{"n_layer": 8, "d_model": 576, "n_head": 9, "n_kv_head": 9, "head_dim": 64, "d_mlp": 2304, "vocab_size": 32768, "activation": "tanh_gelu", "norm": "rmsnorm", "norm_place": "pre", "norm_eps": 1e-05, "positions": "learned", "qk_norm": true, "attn_scale": 0.125, "bias": "all", "tie_embeddings": true, "parallel_block": false, "init": "normal", "init_std_qkv": 0.0218, "init_std_o": 0.027, "init_std_up": 0.0312, "init_std_down": 0.0312, "optimizer": "muon_hyperball", "lr": 0.016, "beta1": 0.95, "weight_decay": 0.0, "lr_head": 0.00858, "grad_clip": 1.0, "warmup_steps": 0, "schedule": "wsd", "decay_fraction": 1.0, "decay_shape": "linear", "final_lr_fraction": 0.02, "batch_tokens": 131072, "seq_len": 512, "doc_mask": true, "train_tokens": 783500000, "steps": 5978, "dataset": "wikipedia_en"}
MLP neurons of a small language model. Each row is named by its layer, matrix (down: output weights) and neuron, and shows model dimensions 432-559. Each number is 500 + 50 x the weight over its row's rms, rounded and kept within 0 to 999. Numbers have three digits each.
A block is one neuron, or neurons of one layer that tend to fire together. After each block is what it responds to, as a language model described it from the Wikipedia text at the highest values.

L3.down317:439482525460459396580539434480443562491449511499546451502433452592430558456572535577516506527553467516381422428440577411519442428541539494532534460478607521530463491426514560550508558515611504487539537519542560590502557430506535466564459458534524462417518549492464537520428462551402441519506582412454505499458480431450464492486431505494470425548461467507556538525533448452424459579520
L3.down1231:524532514455495527540472497511511571472397489513524445496420481482486555425446502524520490579513544448479529518515452522454529551540528539511455485358577470465566528488452581551459515474452487474559554567501594548463596586429461499515409493554492384444493409575514468459636499527445463474466485436473515454520475496471535508541527468479499558536458473570411513572513477407499446533565
Description: Named titles, awards, competitions. Tokens just before or inside the name of an award, title, championship or election, e.g. won the, finalist for the, 2015 IIHF World, Jury Prize.

L3.down17:543529481452460484488483446486476442414500552504411579491358486463579553447506506535437516542496460572548549470469524569415568426583518526488477456503538469553490522668502386403423550531504530567530586509526554490464517464544492505502465512444480536576527604620428490518556469466501529439508522546549555465553505574540554493526549574481338443507464584521515465510533492446452522542461
L3.down2181:560551509435539438417508492489443501439525571504451541528531431487583521434440545467438535559520470537499491515525514438482462366462534567568437397519471512538533432521518530521400517436467493569445456519462462479567463522556427530468425534510398566464491484536505491446568510540471511530480501457410445426542484522589522525491552588462442479511402486509542457504461517471457540527539
Description: Schedules and service timing. Time and schedule words describing when something operates, such as Sundays, service, pm, hour, late nights, daily, broadcast, including clock digits.

L4.down194:508538492545495514594608506528499582460469499489442542451524408466513576534521494483588488584491482465534580440489374488451527471471492474598446561478470599441507461438569612451477472495466522458509537491475519490535506412525603469504532490525509466501400538462491484473461417487557601493560573526615481531435492490493496471570516535490482536472576493541508403460491469383528444483379
L4.down415:487483540470509441507550493561520433515535469540469520455558514459438543486475461552518466537493523513385430517455596551461548413476496547437562494612514473526591496553486513559487445417473588545533517534450540561507413479511523545504467541597496556488467569497485528486537529635509519543519521397556457459556461468439375485450469497438448531476384596444524480472574519527541441480532
L4.down719:578533520531447497498571372595420479465537495463499509487449434407497496458462506493447558457542480473530528477573504496490435512438495488574622517486442535515479541482466548440524410491491463513459490441546514572506589503497541455584607489594493505493522425556645500530443438418496536464504615549512549460489545476476556530505494433541474525537543520462457453522431504508545508385454
L4.down817:593498506484499536491469502379614512464537498539515382574569500527492472493512574444541494480432443484509471446579372567481534548426518552557518547516488487564559474529521443482476512415484462533548466560479504456494437482554482507555441375531537500498522499600519555518490485448574588498506580465540538601552449397439459519470505467587447509414521495479528592496409547483524474430486
L4.down1246:532503513459486481534450562558409558552527496538500582514417474561485509434409501641582480559434465421507417506447501564514566556583473491450456507511561551503603588471464584421481468502478394540496598494561468441486484542474495464552420414552441425516566457572540494513574441614476462530455394520448409455437469529476421439472516414449540523526537490516458474492543517453411464538586
L4.down1297:483553486476497497542416567515520516518424522467453555377479455483509440497534505522554513648554472528516579504520489548517589448525451577494497484599407487529443551428559645574550514456479422545457570485529520496518493552491466550544625508500485484396472446443502509486543571548465532548353532516408534495453601571554386540513446474553544587402467492529585473509395443462532430510511
L4.down1439:419438449525562516564558485507411527425498502351449512418479512434420488493506496471521536467436552498509553491461508473537487580504526441460526500461546503408534549498606543467421444477549447544566493452552561506482549490531547470500469446546567536505448567480426501563479429470487483494579467438539477409458427474499504472431468420502478505473568487525431605573605507507544457507482
L4.down1952:498457448549487497524508521547545529503484633598543502474416557455487503435498515432509598512562570459463455551546447498454522511565503562545466469483503481511555432513544531462521449448494542422601552529547544488437507540453491517546348520456548516423501589479495504468570521519395545498416414458454555499516519417588455471504546543485534529572508483513516461563472496502560527407558
Description: Awards and competition results. Function words, numbers and punctuation inside award, prize, ranking and match-result text, e.g. Best Actress in, 3× First-team, 6–7, 1–6.

L4.down62:481504606511515478540495508496591504550458529553600459597540478467414608491496544503553524450510443492484459452479527532461562554466477590537444532474466503527502564486473629553498495458479529577583438521481472495500568513485445496481456524449541472521563488559446510509523464554519462475548484440484538470537536503519537447644470535540491461431563524480556470530506488494512548404511
L4.down144:519499487448470443498419529447470448469495441529532410491471548453423542447534428511493539468523557494488510437468476575486481420446515367460577568483428469481410525459527498522544494549473564473505409504499441560518487480449599453503503427464511514472503492557514613469445502503540426470530504482370480467447426578510515478543490560567610577532510382485466526470601542494488559498484
L4.down337:550524577554560552603496505514507434551510493474611358449507548380601469539444537461467502497475522550457476540318520469533546468553505355482549498508484478583535381393526587515509550499507522453487433500468527456482585483473483498563507438493491482498426529481518473538466491492478410532471505568457505492401490549517449412521511519413554469471386466455525451486565465475436473574492
L4.down493:580524504474459535450474462525449505432492431466494480452428414476415465455525462620448445485512388545530542460515460477443484471641549544512520510430540396474514537503492523454437539461475500638493487520519443488581462497451574539434467505505459613532462462514459596544539403443466564569457483395480537554470469490395466467535541516554513564532504464469481473421509491511514474528557
L4.down769:534460570510531505512546604473466506512524455525504487523501503525514484451539443567466426509466527512456426513425469518522508560459465496524524541418457556488499397479357418506529492514494488547592567515546475452488427478547517486447387486547466566499550511457489488482387544429466372544563447480553518512551498416465466434565507548529513443567548469440484562408496441494504409555602
L4.down842:463505444461518414519545528545505539499471479541591500446500504416572465545544492491476551479537404480493576499491388492532567467576558517475512481472556457592547501523549413516475494446567571509525508498481440575586532506368503428528499399482599515476498582509492455487503534536473490502520486409516538468450419395555583434548559450447581522561541550575504478414578588409492434400564
L4.down996:535518446453480549494374459495542426427461473418490477541420447560503477557520501532486547492462481464485429522540546519469544495522549507540491604513499418500481520473572499473553500603447512466307519502486481575521445484566523519483475519562566445644513514483492508484521456541494523523516595532489458492449480613540475467435506436492490496530393543478459558601435460482527442500558
L4.down1761:468525563607438534466487521413490524554552494514472451418455475505530569464554534471517532376514562484483555486426462448441460634440435392429537505520460565489427499468525489522543528432555518426435550433559437529484449571466442401675462489435533560480502499550533501594468475391581463528508420604405505559494468494526494459438491516408544504538418525448513506474442509410448539505443
Description: Clock times and counted units. Minute digits and am/pm after a colon in clock times (9:00, 15:30, PM), and weaker on plural unit nouns after numbers (years, times, students).

L2.down1397:390532515494543510509497503475466555484507495407371456566514579413466621578494525445538473540507456432446487459514430514557509553506482513457454442475579515476445493450513556466476569541571641532513495468539605434453435521497474526469553545490517467470441457535573527568506501513447463536487424533530481478432563483583466386580552457443571462570492437531488409501478527573505523478524
L2.down1559:506380488622478493580495482529539525456534515438434488599492501466472500457424460474548418566524443564527555521442508576536517561509508488418532493478533592469439540530541609582526514448499466516578513469549515495463527545419450506479530525504543418548524609431443451595553531524469502564497457475554428408510350446459416473573453480466530474556444490545476502545544452554538438550534
L2.down1905:465411531473539489572527481459456524527465498494449520500440514478436526482499547558513400509485462551488446462454462475582584540484467432535581452496622569513458607549473519554517541518506509458533502555522544525477528560455444459522442434449536489530511550515408454539538413560394530473430464546540540488596475476435412489519455502503556552645594540594513514567606454534558505551482
L2.down2055:473531506502549505524558498606538574581525439497513529547588479569543525515554588465520476402555471451487548473532492551473513504619555467486576538457522516527502501546496453541458494382483488477594517437536487531496474432482418551558511467513563556533530431512509478472541486497471544526510507455561519535557504407524548499560483519454500540528480406397531446542540590504526552476481
Description: Awards and ranking titles. Words inside award names, rankings and honours, mostly Best, plus Year, Top, for and champion, as in "Critics Award for Best Film" or "Top 50 Albums".

L2.down78:390509383476458467517481512501408475556554483535477470551506545567520525474526540490512435615588369548482440453350535470480477504480588525527429568505461554472523515447500412564482495510528326511415595525543531524454537648537559489496466589484457474490585499483529419534459412461525523415443565487470513532541430446526463511440443461399466562511535524510564506525517465462453453585593
L2.down444:417523485560507463535493526521525482483504450499447456482506507421520529517522486530487498482503504469419551433603474499410445578517460574439597476510462538496467585555569518452501582487490502451562449495464464465568475553632523509552526538467553484485548489512497485509455579549486471507523522424506501463476557496459514599473538471546472475514452451459543452570524563467444536470425
L2.down1466:560483473537479472532400543450476495525529561586535458456513533470552521473489439509471590521515514438486487487559514472502493484484551592471422466504563584571508559463445506537495455537441539428471608494414578482536543454494436492443581479506425508449523553576499432466518424451528542489487396498507426501539471554542442477456506501506415509546505517468465460544476518393472534544515
L2.down1959:470480420516449417463432550537429437564480610424466461421486416451446559518478513510510570480550496500497500403617462508474415505525457500465455527546531475445448546512497465516547529508447504402555550430541454498557505455520482432494486511482528521520468502492521499518516508466562513519578482424465530490536538516470446509501515423563464482552491582446457493536507493434363487525410
Description: Coordinating conjunction "and". Fires on the conjunction "and", sometimes "but", "or" or a semicolon, joining a second clause or phrase after a long first one, as in "won the title and was played".

L3.down29:547554488483547487510602524485474540493576448507457459476488428563445494541454482510499545485467464548473514563446545494485596577550530503493428499522521552447501495506569431413541496488460508430537546529487499487636583604477613443507531462589494577500484419498495520424507537514396491491423504491502433437508520556463507521462545484560461419600594455491467454544450558430530494489466
L3.down1508:530559459588507469382497570541369577633451517422413547481489436476548548516459453505444444484559516541533482479547591523442487449532546373557477476573500523539534446511519485529552461499502482399456493372483447535480511569393526493556542536472401416486498547505470450626644503540573490586488533413475523507501545566477517514522470555503538557451530462523509515484415528450512466429429
Description: End of subject phrase. The token that closes a long subject noun phrase just before its main verb, often a comma ending an appositive ("for AllMusic, awarded"), also and/but joining predicates.

L4.down172:427561575514522450436559506546560539493524479444439509525473533514466523439493516473455429475466526464454448476475552469522554507394484506548478436597478571505516598568557437519582508507474499477467385479587500518555522600550559490431500558442556476476567502456509521477517480457405554478458459491551562492421435508539588443488616485541458507529527510494479516554452538580406560493484
L4.down767:560541508490506464462579473546511486471505457501510530520468461454521573478457542515477486522611549520522491479472550576499426540612527511571484512608603491439536518582498523512469515588535521473408467529430483506567533498479565473459473427379497476548487537515519550437426466484439460555475481463524445468506533510436552562504436455528634550563546502486562483504501563506477438437472
L4.down814:446459480554441499555428569520577470593483414477475469447589465492387495457500406452471524515474552439445506451548480608369500558499476482486543547473448456544472439479489488479462556514432500448465536422502489479557541541370551399439587423469509552494506476406621501429468476467462512510447433569442386501466447529553514490428511528545516415568597531411493469553537534607520376537402
L4.down832:487526477517393419512531488420497507512475507535430464463562408450533331467549592592428438528514558538425455467585517583433413567559513513473474535623609464553550421561453400523619485493604504507533507532540555457543590517528545499480515449362484422528539553490451515511476570552461450485459355447555488516432530438455509539444528506584524544472500458466445468415546473488560467444380
L4.down1677:508475461540437416483531543419495515551516498480463550518494491528440524478518515523496426392435495460423586552439449498431574440527525532494387428521426566543493408512498510486468530439508523427475457480480459556543529536666497583554464555434449540527529457535496536645517500457447485472440387526552535494592451459386542517570407382579435486477456572435534487538503457507481516507533
L4.down1991:587532513542555517523550486515550500544477514524366452569483459545548565540449436471478522494501476487501524474447498571486562463539533479515412429512556537448516470471526446480514546458482544428497541435436454498542491569454546418536512544565589449505543555480509533482580579506513550461525533483552412554362488488487495514485556497560510483496526534433516484553445434487495479486484
L4.down2077:517470455497512522377540600593500531554456538531493501447555551515517435464418555545475500511508533499439495534474469494423460531587525480430499510491521504560461576485491443425502484457427506460515576507534408487549502466480430479428571493468524557543482555539595560503441418435468505507525483486440506493598525524507575448461527536637532458488515504505541497558468521439512556505439
L4.down2210:570466466522514393569448455485554408518462523540461499442545534421429451419527538506497574513534557548448547618461584471425529483427540527518418488529523475607476494548487491598488490518550502450585601572487534480514519553481518535495560524454522491489452517538467524434593525648481475524476497563488462489443478492533467520545480432510514392480493521510500552519519432589471442537471
Description: Subject-to-predicate boundary. Tokens closing a sentence's subject or clause just before its main verb arrives, mostly "and", commas, "had", "that", "which", e.g. "McGreevy, who…manager," or "the resident in the audience".